Weights of a small transformer language model.
Architecture: RMSNorm after each block, no biases in attention or MLP, untied embeddings, normalized queries and keys.
Training: a variant of Adam for these matrices, 188M tokens, 11457 steps.
MLP neurons of a small language model. Each row is named by its layer, matrix (gate and up: input weights; down: output weights) and neuron, and shows model dimensions 48-175. Each number is 128 + 24 x the weight over its row's rms, rounded and kept within 0 to 255. Numbers have three digits each. A neuron's up and down rows have the sign that makes its largest values positive.
After each neuron's rows, "fires before" lists the tokens most often just after its 100 highest values on Wikipedia text that the model never trained on. A number after a token or word is its count.

L4.gate444:117144082114171158115141135127086131111109135108151091120117130107066106118133112109142088181153112089115129120149131120101130110155139131151161130108158109147161155149149133105171081131167139154159136141109132163174119130147140132144154126146120144155154107168163103158139107127151126147152164136101154073128127109096126128082097095117126111118142165127142136102113118126071163163126
L4.up444:120134097129112132140139093095119152129161162085151085126111123088104110180125137141125137148112120109096099157099101138145141095159144145157142087109118105147123138140076132090100134157162164125119083128155146128136089169080139099155150110148160155142148155157124123140136119103173119133121154096163167110131177127127152139109115120150135139156136132127126121135110092168149174155174
L4.down444:130138091099112171119112103143109099100139112142130106136133108111071161123097113109120099131144119104131102119145119137128122128141146094105143116122143095144138157089129134082138091086136121141154149146163140148138111153147104111119160143142125148109148176150138104147189124141146121125115109131135116105150137121115129132131114089147132171108156149139118119118117138155151151154155
fires before: "1" 24, "5" 11, "2" 9, "7" 6, "-" 6

L6.gate661:146193121145151151114105156156077103118144156095145146102135107119089122125154118088153106124149136120169105151128151148140148141132121148116133155131150131196151142122133141104125117104116118133146154119115120111134151130126121140142168181152125088136165096178132133142090148165116126083151104134104122127105109089115115109098147153136132138139161144144149129118138095125149132131105
L6.up661:142155135166127133132147124124115133146157143130114163114173151118116150156140148137159118129141166111161108135129162120143130099137144141110121129135120110135155118108113116086103129128151111133111130148128123142115139066141084161121126129131115064111129144109132176121119153119138116138116130132121098133126113110143087134110152163144142103085159143139146133143094180095154135142059
L6.down661:132120153154153171117134100098118141140085155137171135135121131155114117148129131121105132097076119141095076132116134125116151096139132162092124097147142144117153113119130104104128079167121123124123112095123151139108090116133149137130108122108092073109091117148127158065136144090140164123111136129118149159117136132133084130117171122088135094087129138140118125131131132044149098153151
fires before: "ch" 21, "ts" 13, "c" 6, "th" 6, "k" 5, "C" 5

L8.gate141:113151118166118159094119089160103100103138132090146116122099122177077151151164124081130126157165150116135084110143147180121111136134121128128119161147124093135136200111148122123114123174120112119076138192116149126125104113106135141145197155088123127171152123155137116139145099155120181106144111109159130136147141115148116100126129154150100130138137148082130106130115125131134157146085
L8.up141:122098145168113153108156113108146162128159113101142109197141108124136101113119099096114123121105164117122131147130174183134093107113102133105152141130101124141143108119143133153138129165101151104123124148122103140085110072096167106155156139061131108168179115169133146123137158108129146116062106139132090170118152096116161131113122150158104138151141106075105113124147103114171098101108
L8.down141:135109139105118154152123140111148143115137142113127069183140152116134122107143136135139135120114119106144140129101161143116105142082125160134182134114142133111113140107155153133149096146152149108152183140149173133166116139149100114134138114083128133120097108123169133064162090107127121142126159150097088172168142131147122175159121130153105101125106121107128129128126119123134177127118
fires before: "|" 89, "-" 5

L5.gate116:126169118132125158142139167145132124156094097142120108166143125100136126115139105123111127140132144136147120112146188132069139155101096157129155142151119045111125116139144100099146104139125099157154137106136066138118136119147120171142147087130098097141093115163120068154099142161126119145171142137115094144128154094128111139099127111098173118097137144139157103093130152087078102135124
L5.up116:135118145161101133130121147114158129154076097181105105137141157099121147164148143153090125132097106166119101133113142128117127133123107150165180087142109072062110103124111091142144154143123121149152094106129072127100117117126145154119157081081111119115105122121129111113095131129124134163136152124150121154130158118143114156093124124112154129135134127126152136131156152116100099152134
L5.down116:144115124110110132112164180142084081169146127164101135132160116142130145140124142139124104128115154133167126143118172122110140142098116100148140088111132103144143158153151105131083170119136160095079133157150135137144152114104135162098150129102131124136148145126151126147128123090100122129110108133121113114111129084132098126172118103153108160114129129178147147124156180106077100135140
fires before: "0" 100

L6.gate29:111132136128133186069115158134139119154132122114102164130096110116145092127183117133129138165136091124155153134140157102115151135167161114121136154129150113130121141132110138142195133146143126137115115115108145114083103142147113126101147117092113086116125126138132138094153160154140109161105147176118107106123133136148129103108128194108149116158132144143128127167152146116131129110061
L6.up29:118101136154106194074162168131140102116114133141099180136146127133100086124151095136107108125135104144110136168139115130131162133154178123160143171097156148098128145120141170161135156133129120125133108126087149136084100181146126132088146137104126093123130123124119095132123161145115130177092120148145094148109115125154127112112141128135139107137118111177125134151157157146118151140104
L6.down29:121159136123098136161117152115127105096142129090134136115115113165106161100139162126146094180128097133149113087148146067104109095145143142109120138152093107132134135112106105124174147116150182148150145174137133185161134081144145121101130156147123101160151150088157147100155119135150127149113131119097094114148159133128151120140171117179118147137159144172136149161084186115130136136146
fires before: "un" 18, "and" 14, "it" 10, "on" 7, "iss" 6, "k" 6

L4.gate408:126145084091175146105136145132064104133112082136106179134098134149119159130143146093157122134147114097094131123148118110125125130126140127158119126124157132140145114138148127111126090101136106180152155112117094106126166132141141106139131176142113120083125092100098129134138140160139126110140123150099140138135116169140128113116128098071075080147152130128122127132158127156106135168158
L4.up408:122112119115138137058119109133122131101127122127091140093135144134111142116156155121125106113140122126121138099117116102127078090084147106134100148117132157152154159155132148118109120139120100152118148116132161103112129155151154103158099151109111074121166094148114129128136152154133153070118141185155095088138100152165126137084090140125063077145108131113089133124123154146131147146120
L4.down408:106146131137136148089113104092159095098153130123100101133067158148105127150142150124161114145139100103157134154104118115157095099149125115111106119141103164133131163193140125193133116101152133135126129140113139109162104130141158066102131166129085139094128132093137140138122130115125161139110148136133130073134138078166146105143097138138094075151127125127131129110158132178154179147138
fires before: " " 49, " -" 17, "." 8, "3" 5

L5.gate55:125162110097123136075125120164121116129080092112135170174121123127133153079170150141146108140130087093156101120158143118091120153126106094141129130105125102088156116131151152102128119110136119202129120102136125160109124107179092106129158114194125128120126153146178137127152103089111116118156113131137148153135151123124101112088144113126072112088164137121172127136113160125107162117130
L5.up55:133127121120122136152135108143100109099098130083180131107102101120147136144155090115140108121141107140124115108140101159141113117147113144107152077102127138165138129154098131089142132098170123118128104098139088199142197115113143104135143127116049136122094126127157131133132155149095146129095136155130134138116151162128135116072133123137121103100082138140106087151139160143124165146119
L5.down55:113115163113136134130150138095138086111118153112136137115106152135148158132107128124150149148124202166124106120124117150135073108155102166121103151126104190151158110134132127142172121135111123093134143122137131087136122133107161107118129125101148127110133100113125190136127108114157156120160105075121119164122171145148116118170143157146130115130105107133099145129166090148161084110165
fires before: "-" 35, "|" 10, " " 7, " D" 4, " No" 4, " P" 4

L6.gate515:134157093122132151149093154141120111144119129110106122109115128094121144131168119088165113153166168113111114099138113110106146157133170149096144120112118090114164130128156134120135092128141120113148163115112088109146129129128133131114148157065138170160134075156106112124095137140141170148151125101129117123109125113128069121083129115117120148126117184125148117123130087151102134145143
L6.up515:116113128163097102154123123090156128122131161128114123080088154118144171148177172147171114129127158146104106143107096141144129105140158125124098103122089129112143124145101124149133160156131148100132104109143106101131155122093167102109122136099143174128102121103082162124096120114102147144108153094150131134116135129154086084117148123147135122128117165130173128146110102143121132132131
L6.down515:129129103098152148126131147149133141140119145099160140128115095079131142133101109113128103120096123138129138121133102127139125108112136179144116137140146129131134103209169109130130104123161116141117146124137119155109108133124111107141158138082093146111161123197100088106134135155138114115144158128126136091134147137147081114131083172098113130091136209120148106120124159169135168123109
fires before: "2" 18, "6" 16, "5" 16, "7" 15, "1" 13, "3" 9

L2.gate276:114135174128097154117156108109076106174147098100076140125185126154129160103097083123111118093155141142108161120111129120130148134087112094137146113145098125144146140120144126149150113095122150136111133114159125169136117118145137140110097130138106130163087110153132091134144132123126169117120106162167090124134133109108148086135144153146096127118143111132158112108119134124082085146126
L2.up276:142122149147110134124160159140091125178163136157132125102124152139137117116076104171094136106108110151124140156128147130153135130101080151144119103124126137157151117121137139164160121100122164109117099127117119142161117118116166137108042113159140112144107121110142132098148164083113130158172105131179092146130119129101121106153132101120143129121101126140153162132114113082168111146094
L2.down276:118098162126161148127152136102111136178145112134139154131151141148119110105134129086143123093106188107104126129112180105121157118095137141148105128139155147139121133100112119116137080146154090106134131123117136125107113148144119157137135106115103185116130133144154113139118116163085150102129192196150098106154127164128116127114139160105139114110109144139090145122103120144149133142118
fires before: "ical" 24, "ic" 10, "ian" 8, "y" 8, "op" 5, " |" 5

L6.gate542:104138072124147170171092133113140153106094079127106106122133092139139103121158140061155110146141122152142116107168104164109093164132108129125113197159159113137156145128155167106154138144159146126120124093112107113113094149139142145153151168130135119182137126178133115151143116101141173135155092121131124144102148150136084113111088112132136155116170135165151097081124121138116130124085
L6.up542:127107119149114133150113135092167201138125091119128131122145116138146084125128138115135100121132126138135136134167104184158111147126098137127139188143096117092119125175132157105125157185155151143091105110133128112102099136110142120157133120131137120160165167155136154132136143090129198139117110106145134157070161154140115131134077124153134149130175101117129090114134107144150124110081
L6.down542:115108122139093142188117140140087163097126156141136104142114162127145114133112092163149140124100122148147129129114141131144140108118138127130153118171121129075116077141149129112150118137122148167129166103146190079152109146118110123145115121127135106149123175123100122135137092129182161136094171151108096120105116177120121125182114139148097148141075127068127104189134100124170129109088
fires before: "|" 73, "-" 18

L2.gate401:178119153144086118143057142137129100161110099124139124140109148139126144130138085110138089185128072134148160093126091147111132141109136171131121093122124089147118147130126115148116127150122140112117157128123136146135114157123166093121137153134111159094138095138153121149185098165108137105145141132113146092113120110150099107121157162133150104107124152142114140146155171135132155080147
L2.up401:109098140176140115121115083148157154110122118131098132109162145131137108128111111101146106116156077131068162137152106145150117144110121123160133108086136097101114092139135100135121126154116127166135151124137155131132125075119125113186110135137079118157150154146180115130118146096049164101169144091133132095088158105115109147115118098143134105108094120117134134106109147162144183143132
L2.down401:112184144097099120119064123134152161110138091114117142172111126139099104133104162108146132149102095143127089121184118141175141131154146144098128144101121144138142125087135099117167102140149149148126109164110116124169154134094111111138111109107127119131127118081145139137103162139130133159150078121125132162128079122138110133117110134152134169129176139113120138193036133139134172160123
fires before: "ort" 18, "ip" 9, "ar" 8, "ould" 6, "a" 6, "if" 5

L8.gate205:160134130138181144108097122125103143155111092110151106126144056104082150098156127120150167147128148098128101110123122113117091116118155081119118127158156074081124171158127138131106103105093092114126153118113087111096138109126090148129146188139143146168156139148106138126140135181129119119180145138095131107072125119137169114124080139110107140128143145103172099129125150108120133121117
L8.up205:145104115131172117114137126143117123123092091123122129128137096075092108154152121139154149141149138159150106138120137089115095149099111118090116116149136126117090167172130124125141139120063102128144133104143073122119149072108088163114143152176139132139147169123104135108126111170158084123156165118111115113107160129151170095151099124108084153136154136139167114147142137095157126116127
L8.down205:152105129122142060184101106142150152155087171119134087126121184142091098116143145111130147150137131147134131131094119110145088153106129126139130157145130120125112162108082108145111164153127165095143113110087100105152120174142127116131114151130108169120114184131147132119144112145115104134172166094120174125115111109107138097132128136156126151119155113168107136110117113067090067147115
fires before: "stem" 18, ".S" 10, "nd" 7, "r" 7, "E" 4, "K" 4

L6.gate339:103147091116126151177108132121129155091122051118113146106177102116155122117145121078154126129114140139140133104164115179138123182143110137136109202169111099128148125122157147106140135142132140144117122143126101132089102154130118133158128155094112111171153135171145108116107130137124204099136109129123114145086146157128104102142097107124162152120152101155134119071145107144130131130121
L6.up339:127108117132127128167130108119138196115108072118132131120171108139169108125123151118153104096120131142108132138179127165161104147121079116159131190157098141123118116127122154085109141156148154154111104095153127144115112146092118129170125129080124125155174167149155129121120138123114184088114100115131128134091166150130118121154091103143118167116179092161118111094141117162137110106111
L6.down339:113150130159113133192100133164087147106109149156127117169102146141149125133129094122147129113123112154174128144123140121152137146102137135152154111178155114095101086120134145102142093146131133178142185109141186097160141141119088152134126060130138140129130155096127153128131094135154132140106166163117096110126113136130112135184131145144130163149085127069144118159087101115174133109096
fires before: "|" 66, "|---|---" 11, "|\n" 8, "|---" 4

L5.gate275:121146123111148119139138178125126140181107140143113120153091139136159116116141153115169125141109145128139170109118135142134126135141118179084163105138153127123130134082143151137163123083119115133177102120110107127142110102139136119109082154182125142126080115122130135117116137113091097181154112135085148148095098071087124116149104091138132131122172147117175158101088126124104117170120
L5.up275:140129151115112141126081132138130137121126132167152122157117120174122155111120110106091093134138155111116131095182143132144112123150137149138191156156098155140106122069110146159153095117181131140147123160143128137124122152162124141154093087153144126161079132122153121107125132170150151122135134135161106123136131128169093130088134127123142139153112137150114149087101098099151141135128
L5.down275:138104138105123114174092153160174151124097130109126146126113125139185144124099118117129110120135137086134129090097098154105118114168125158162137128166116146123132097125148125106113120071163168128119090138131133145158114110095130123118129125161122101123144100125112125134088127093088178127129144148159133135126126131124145152145140093142194107113146099128136116133090081114106145176109
fires before: "ct" 17, "cted" 13, "ment" 8, "ction" 8, "v" 7

L4.gate240:112094109111151117141108118094106130120152144111154143167109124122137135110153123115139081148136100097148111105135117193149146134146120147095099098117130141103138101146139113157150164121102120094111147076120130100173139136135155122115099136144080146105117114156143077152138108142101131133112109162157146057126161106145166138115128123109142117131162121108112120133066170121118103131120
L4.up240:146097100123140113124132126109155121118164136101127131147150162131111119139119152110118083140129094100129076115130110173158152136151136179124097151111136126111142117157153110150150152141121122091113126103106111098162147132123170103124108103122079131106124132148121106116144096112148150114125115180182145086103152098154151156139132137188140152120132111110083150173091160164125101128122
L4.down240:130127099131143102104080106127179106108120147122122110137144117127115135124123123136093122144115126132155093145182094112154099146139123130125108107101128067100119091104130080116133169137133128165117117122147141103168141114137146102148108164121134108163158128074114136142150101089130130112116111123161165105138133122109162175097118127124125144122151165094163105156140095128129096141124
fires before: "ort" 19, "ou" 16, "ik" 13, "ot" 6, "ar" 6, "ad" 4

L6.gate569:138125067062162145138168145156101167145119052141115113164132113116140115110091112147093163127137133139138138080140090103127114130107136133153126182154126129099132123126126160132168097130152111141156147116113126114144091154134103117134141136105155147167134117078106094130149124122128127161136144114083163148136143127122144151166067128153162152137140115138145114126088106094118169128151
L6.up569:162117065097141131149158125148123174131141033125166134131133102126147153116113105140098129097143130117126116090137115121119134140103093139140109161119128133105151108152119153092179107147158114144143131127121129117130092121138100135192137145112146152127134128114104115099183129141135118145143159102094153140132152132163151108144080138146144152169090111115132077135112104120137142108147
L6.down569:112171115101103125135111137098112111111142147139134137129121119176138153124135101089171144156118076139102118131117118115171125117135109122154127146124129115187130156121103144103102157123129131126122146176159082169165146132142171108116095126118078123165097146127133124085144131124115148098152123139183128148122138088140126124113120113148133087147168139148151124139147153148161099098149
fires before: "9" 13, "." 11, "8" 10, "0" 10, " |" 9, "5" 7

L4.gate140:107150114144138154137114172176142144130128135097112136124121108120101157113144112127168076133105127122130094154142140125097169163137183133116158133108126152148174115105134180126135138087155124129113157153090119122077113096140110173147145146116133144118127129160132134173125116127144128141123122118092110115129123125158139114075182120143130117134142162096138144140148100136112142126103
L4.up140:103120068142168165128115153172116127119125131115152094133115137123097126110110143137125156141116146144094133134128129126115141151130145154103183156127145143134142116145149128137088105140115142119104184131129146154107137073170141150125175133116123150117143165133122120135138133089117109169144114090109114142154130117135134099100150101132117102174144141116166111140138124106132143125053
L4.down140:141110161143114149095145164160139114122085132125142127130167128137115170103152110098144093145122103139117126185123135144129115123139134170148144129115161151166148131104098155140084114119121121089136133100082132159130126109069187129152094168144145115122157116164105139149137139095109152099122135169092130115159116109111132110116165130124124129133134142149139103181129135137120124160094
fires before: "ch" 25, "us" 18, "k" 8, "ce" 6

L5.gate81:091135080128166176172134127145132148121131078117127111106085106122133100083134144115158110135108108099128146149161115111132111175118158106154108153152134100131137131118175151118146118141163165127105124106123081137091108131100139128165167147126120138133115136148108137131142123148153142167100099143137095151151143194103133131158095103136113156105138125153145116139149175128080140151085
L5.up81:120130111157128139147102140110175209141161101120138133097137098121105127147154131119132108139101104124112098126169101193141120116101145111122124161162110102129105136138144162124113147157139128126102111108116136141087100158112158120148143151080124126137115148128124150143141117100163201144076126123144120162087153131136131140146081124163130170112120077115125090116133142135118108147115
L5.down81:096131147130116166142114088123109149073151136104123123150120131104136104139116107161139095116108127091136092135144140146151136129090118117135145144162104124101064099109153167084093158147146180161129164118123169149177132140131091111171105094094089133125135160133103121128145113129199146133109134136150142101143077152152111145158112107140104150175084110071132117147102099158157144127125
fires before: "|" 79, " |" 9, "|---|---" 5

L2.gate384:115125114085167135134121160092095162117108098131131113169136129112197102119129137129124137153120168173131159124171125150086142103120092127145157150168092153139086108138136194131128072101152081170111137081113137116155115121125116120096112132132136136142127094098126130172111126120144091106147150169091106168140076153105082122105133123109148128108139155134136169058120104085122111104151
L2.up384:110135097124142155145123150124118125143093125135108121099068162161150102121168119136118114141153134100103128133163125160104121135145115145138135116143064124104146126115118121159158090127158129118134095047123132125177111121171166128097084097148134130162096094122116070124133129101127100154154122139136097139142112153090096114150058151059171125093126164132141127086104110121132131127105
L2.down384:122089117132127145111104082126153112134096127126113127125136108112092147123118118154103144119180133101127118104094097116125092127134115145137149065157152113118133117142106092160120142115119167125121094114099140161163146096136157108125091110205112137078065119166139124168131138136144117129133107161171124149058124138133131119140122102129128116119162139164142093135157120128145156139129
fires before: "ct" 19, "ction" 9, "x" 9, "ment" 8, "ased" 7, "ar" 7

L4.gate258:132112123105159129110085092156098108161123108118140065090121110126121109156163168105128123141149157122126149138103129146085153118118116149135111124158127129130098143134148115102163127075076103123122111078116097128173160161136119110090124176104117123128090112136114092114140158154151136142188134148138121132130142136109112150106121136094164094120132142171118123108156123122132112126131
L4.up258:166126114139154147156091104149104133188122095101142106105154131111131119148156175141153150145108135139122082137127131142100152145102136077139118148160140127095122135108121093098112094105120088113103110087111110144133131153103098155118148183067150139136073132111113104125088146131161142158157150169096108139103159154080170118115081133140135131137108172133118115132157138119120108172144
L4.down258:136145124125153149132141179091146119126150127146113096127146153122090103119129121134096127145103155153157159129142120109133138089128096124124131076103127115147178155104134115140122125128130137132094143143099113163161162164135138110139175154148132136169090130161183109165113126120142145142139118121113155130092129105110117138128139144138125102153151109167101120131140122095118098152136
fires before: "0" 17, "," 15, "." 10, "6" 7, "1" 7, "3" 6

L5.gate493:110122137112186139141105156129129090099130101107148092091077108125111143097168092111187129106187165095122130140113129131137109139137136165093127152066154119106173118128139083140126117097136144121141149161130082160166154093131116097132140161125115138157132138152160139160084123129103127106158124118100134105101068140093110106137145110091103114069118155115121134115134163144113108155126
L5.up493:127110132116166112165118120099151116100103112145126086091071136127125142152117134137167138084186164141123100149097132102170129107141119141090111139095141132098157116063133113165116154107111116075107140138145115111164184109109115113126141114135169133143139135113124135173081108130148107108117133116113121095103064165146153132177145129138093087100107159130119149146126152138140110144172
L5.down493:119119192084124106167095117112130103091173118138162129125099163115151132148162132123134136089169116122108114133107111111128111105095084119127110169150088157089145071143140196114166119104116097102086125102146144136111127145122156103135118146153109143113112123104097102099077134150115137100127171092130084165119163133123099152139135134141091133110131108113180126104135146110143103118124
fires before: " |" 59, " |\n" 7

L8.gate150:181130075131153189153114150143117164130149077112143141155156128139121154157131072114102151156119154161127115097118142157115127100147118107101108124143143130127116167104121219087123095084140139147155117121114114160133115113109083146137135135119130123163160101113121118151123122148125107164116124137103120105139117123114123124131087156116140111164108116136124118152131076101107155127155
L8.up150:168107112102099147150136113132140152157156107107133124114120107200119144120068118100093129100136133112120116089116163129147159111137108127113099153142109098127140108154103182123119128173113138160144124119114138154158132125105102114140139143148138114137146131148079117147151135156111139126110120108142154150120143142150142123111119158124176158130102125075095084169144121134150148106094
L8.down150:114193115089115117143099096107120137173111149152145151128099123161156101127151149115135104145143083158124162132140125096148143128160148154110122140118102107130123115159142102105124135094105123112144167151122094110143171125099095149128098131138081132114110126132116071114140166153134106131158125146116162100100131077085135096121119149083135123146135138124100117125126149131157133101092
fires before: "-" 25, "=" 16, "9" 11, "8" 5

L8.gate425:121120117150120158123141092155126113145149124031159149104155099143110149128099123114100125129125137105075166134170114115120077124156139142139187118161138131101138152134147139147125119134133126097133140126138111130086121132221144089143138128089093119130134114135123107109101164103138141123164120134143116151128129119125143129136124128138149113119144135125126085064167128129115103123120
L8.up425:153145142138076131130170131148152139135166150131135129121158159141098111130095062169095143111121107139111137145095142124083094133129125161154111112121160142086112097146136122182118140139149151094161129103127126118106157158150154147096115130125138155101144098114110138093110140115117094140148140141140120118102100108138151176148152121116170153167059118100138120156127121134141136089113
L8.down425:110122157152090137106098086142138110134142097091176127098128136110117113153111093125116109111140128130101117067146130133106107061150127124157207114129157149091106152119189103142151131170154119136083125132139122102096087132161127142091137133135114108105121144099120127091124135140131127105125109141180158124105114110108141114114068116146165147112143120131113126086132112118111123128098
fires before: "ia" 22, "ian" 18, "iv" 13, "ep" 12, "ust" 7, "ic" 6

L4.gate679:120153149086151135089115074149117131158102104115144077131118141114107139146131106148154120106148125105123129123126107138094166141132101155121143128160131083116117152123148099105164113103085130123159114100118121138135138138115114127159133119103117134127086117134134103114155110132179104139154161174158131148130155156114110126092106126130149116106128122165159132088167122091123098168156
L4.up679:133135133132154116076127130122086129175135145131150092124133117113085100156152141107102144117098156143133133165099083117114137106142092139157108112135077121138078126116131120096117134084129102174128108104106150139146154161114154088072114144103139146121133128117133104169124110151162114113154120135165149105163170127112091105084157147106132095134156112143166179156109152109134088129132
L4.down679:168176107126140127129169133114111097105137097178113108105169143121098140124152122142131114140113144159151103136149125112122127116148089105106131090139125103154175144096116104114123126096138128132118136084143126172135142162108126108115120148137111137159096111158134121177130104105181096139150139122108148143134183096075143146120132138166113140128127108170140136109113126132099098146148
fires before: "0" 63, "." 16, "–" 4

L6.gate163:145144100135116143126144163151109114082133091101109110143132117133119099129103117117149127155134149122119130137140136097101147124090142113122157130135197078154137149119133159110128121118124139120126173129120141156147091126161106137109119126144095089173126109147170089133135111141087104116174074112112102099143134120083131094134154119104120117097148171107156144119122124109125133163116
L6.up163:158096094145103108166161133120119171091154083115142140117116153158151106132072151151147115093093144142132162183116126129167141084101149115158171131157132130128108158144111179119109157152130159131109129169120157162146101107098112106127122103152106119135154144094153154145136139143083110155125107104156101120122148156122152121186117125155151121115139175095106138153140114151155151134114
L6.down163:148169105121119124138105072172088127168092067143154095082139048126128078139099129134116162116167149091082097149119152120139130097093156104122142089159145143111155120114136157128110139096125145170113127115134088138097162109131083140102159163131117137150111160127119118123140116106125128115104106135143148132142135129116170118121081151074096147108132176128118132167151161152143100109136
fires before: "0" 14, ")\n" 13, " " 13, "1" 12, "2" 10, "4" 9

L4.gate604:153161149123168128097092106160118139165087138148150108127131128143159109133146152124150117083123137152113117101130119151098124108118123136119078146135102133117133120132135112107134138050126133116151114075109113146127149130127152139123130143110103109114120127143116128127170166128156101108144150147093110115161152118099135121051123158118095064152133158137127161068141098100122113146127
L4.up604:167118120162178105130132116132091138188106097125105138169101156100159062138132153162143153116127148139111114108123125115110141139117156138123089093142118097079120109095122095076118121145118154112183108099135097142143109111128106122126126117093119185092088142103109123099140132110179107146119137115119136146146141123092154109135133110150116124149161148123139133102161108111157117152172
L4.down604:131159119083166092148177121111095090128152105171125137143146136099129109122136132141089095106138174120155125103121181117139108097146055110124148112109125128126185126160146118101138123100129128096076136104165125151163176137101137114116124167110145136166142092135146123135125101107136097128168102113104131153120135080097127130136145143114114159131157121163139121104162130144117122105174
fires before: "0" 90, "2" 4

L4.gate74:129128121145132146136118178106098148119134130129103174130125093143134156123143089111127091128171129111133162064124109104144123149110139192128153140114143121164175152128124152116149141098177102121127140090133116142149151130140122140101168149120127135160114131126183116164187138105123154122105122173138106077174135116136123139143095129127145136134162172103174082134135140149136122135082
L4.up74:095113119140159123175108113107116107102111149124151131144125062121125139139150156143165144109134098155115169108110124121146099102127128133103138123137150097199184154108119101121145167076127110088107136088159124131184154140098087141101098156125142123115121170102138169161119101145151121113134148159146089109128111148137141139156161116180092121114155126159156118141134157138137098109122
L4.down74:128083153129132152130134153120128134156168133158113187095133120108126159160087181135117105145123106136132110134128119135091101076100098148135144153122102120129116127103148156132127167101148093152128129103127099128131140111081135114117111143116178133129112159124143091177082106118108153107114101141146087162105131171165128138119132121141096118118106089098116143150094128160137088123155
fires before: " |" 54, " |\n" 11, "st" 5, "\n" 4, "p" 4

L8.gate455:160117108145145144135121100137107144139159135128116120115112103154114152099154148113157120151089125104142102148118147114110116092105152158125152194156137122098165153122137153109135133108116114125137116176144129149098125154204146132118163153146114104157137153141072090153110186161130155160142132124122138107137123109120120126136152131180152156151128166125105126131162141128077099109125
L8.up455:144107122173093133121159128113120072099107144165100122143134106162131106104098112089137113142106151142111108151111118140141125138143115145146088145141208164113106125159124150164157146138110130099156133123090127102076146137150154170102161125137110085145110162114134106147121138131111147134153121135127141129112120135152131123149153137170181121147067170167115146147143115114108142126109
L8.down455:131102133134101083161127110113132121097174155105148124132159125168128151116105135109141087138134110165143106122118136121105128103140102161119117126218103130117114162096126094149186149130127182152134149166150107172126159077133151132082149119165103112170152147124141112141162134129139104125126131143102106127132178124122113144158126137164136144114103112156099162079114165144132138088134
fires before: "and" 21, "un" 21, "it" 17, "iss" 10, "on" 9

L8.gate158:124159116090158194079145120182147135136104073118119121137156107149129142105149145117138127128104114115123081132142163122096133142147147136111162128155126095085154142118148158096131093125139131145147104159113113171144088138118121123141129141117060096144132112166105092117135148138120140131150098137119160152148119133112103114148119149122118130150152115124110136130154127130077150139145
L8.up158:140135115108144131091157158173174151133102085156076161148157130150123154124118139139088159116117107153145097129117100122143141136126162114113167111126113109099104106083144149107130141119140161142128153173137131146133148175112128097137132078156114097137139130118136122108160171106073139133104108120141161140159145128136147130121140134165084150151154126125144154134134108164106165123133
L8.down158:124148129135135187118100100174129124125141151130086150138144156078104122168124124147130155106143115154163130142156103155111116094143105139151158127155086139100070142175113083134127148139129118159119100168136137101143104141097112103143115133133108146132108115137116135105135119113108139124155122111147150141140151098080137121153093143175115144138131125138125071148142111145163163130161
fires before: "3" 15, "0" 14, "6" 10, "1" 10, " " 10, "7" 8

L5.gate167:150125073149167111126140102118094114126105150082156088143139127109156148151136145121150143116107194125132158142165134117094113168140096115133124130149095115140128113150115108087168096086126143120166099102129067125122164135114069132100142154161120175118128117138136128145123136177173100149131126191095115146121145123089164129083127122107098151144150163156123136135132118152121128101122
L5.up167:170120105164115114202123142120117161142105097110176138092135143091166127140148168123184151127134149143110135130120141117139129145117124128147150098132128131109110123139098098095109130106074115116135095102134102118098156098092110137123141182107134156145116131090132148181100135140145153138127118154117108127092151134113196126114100115151101110119103170125100124157148136121133130144113
L5.down167:104112116111135068156120137123131055133163117162116116117174125145094125148155157149149126114160090126163156154137110140116097104125089114130133097107160146148112165098123100124110142120104163104115104101139093149098150151103138136096145130150131142123145152146157087166139108109125113135123119112137134090045171105121127127122162133145073160099148083209112156111141139149099113140125
fires before: "0" 53, "2" 5, "nd" 5, "ly" 5, "1" 4

L5.gate375:119167094107145151105115139146134104101096107152092150110141113149109121108154109071116094143157125093119094079164125133122134116081140162166108151076172132169122115135150141133154096082145121154132172118098087129121160128149138123134149146126106103142131149131124158141114130143102135141101117113133127092143127115112157144114148069115150075088134136177121145096141142135108165148099
L5.up375:141136084142121124123096176106173157113133136175089157099103167129093150148175144101129118150085129104122066113131093104145159112087154112148120114126158136120090145133100153151123146087148110151148159118092095126114130142107162092107158160117099088103124147099092131155127112158115136144090152166140146100149150146151177135105126078107139103125113109123139152136154150165144157176083
L5.down375:115102100106140163144118125114141111109126133154115117140111130136091177135132136096133101139114092107099117112148106164147154097099121100156124127058094156132154085165150129145134129104123123138166110133112154136137110146122152130167106151131088127106146161123110143120113096109106190131133138173088106126109132131109116126113085093142121120155108123160091127079120147128145145131125
fires before: " " 44, " -" 23, " L" 6, " R" 5, " C" 4

L8.gate329:066160112136124155121110112123124149149125133074158135155091111080143160130173111090090122161146138105129123130136129156121131096137106120134168136163104156126139134114110128150135116126182147169095111124106116161128115144189109158122152103155128171119073125134182098115101140082189112170151122124112131166132134101137074118116123139088152111148168140132123120073116117113106096138140
L8.up329:073157151101145118114151145123127144132122125177133126116100161101146104132150120125130116099131111132141161128108122123125148101107083147128079112116091164151126112128138121138130122120156168145144106111120145107121154139166174139133112088179109099110136099112136115116134187116129119126132150172130084157116108148110097149125143088078146081124113089155121136134107108086133153079115
L8.down329:087071111094128148092119104164158143133110111136135102139111127133129120127126120107143112115123146114162118107112124104079122107177096112140143116178122119136131145065146137108205127080129158170123111166088116124149113144155169133164136140159134124089133150096121132130096096126123111145165111140155129138131119143118097156131131106124158132138160130115117148114128091131128120190123
fires before: "ct" 18, "ased" 17, "cted" 11, "ment" 8, "ction" 7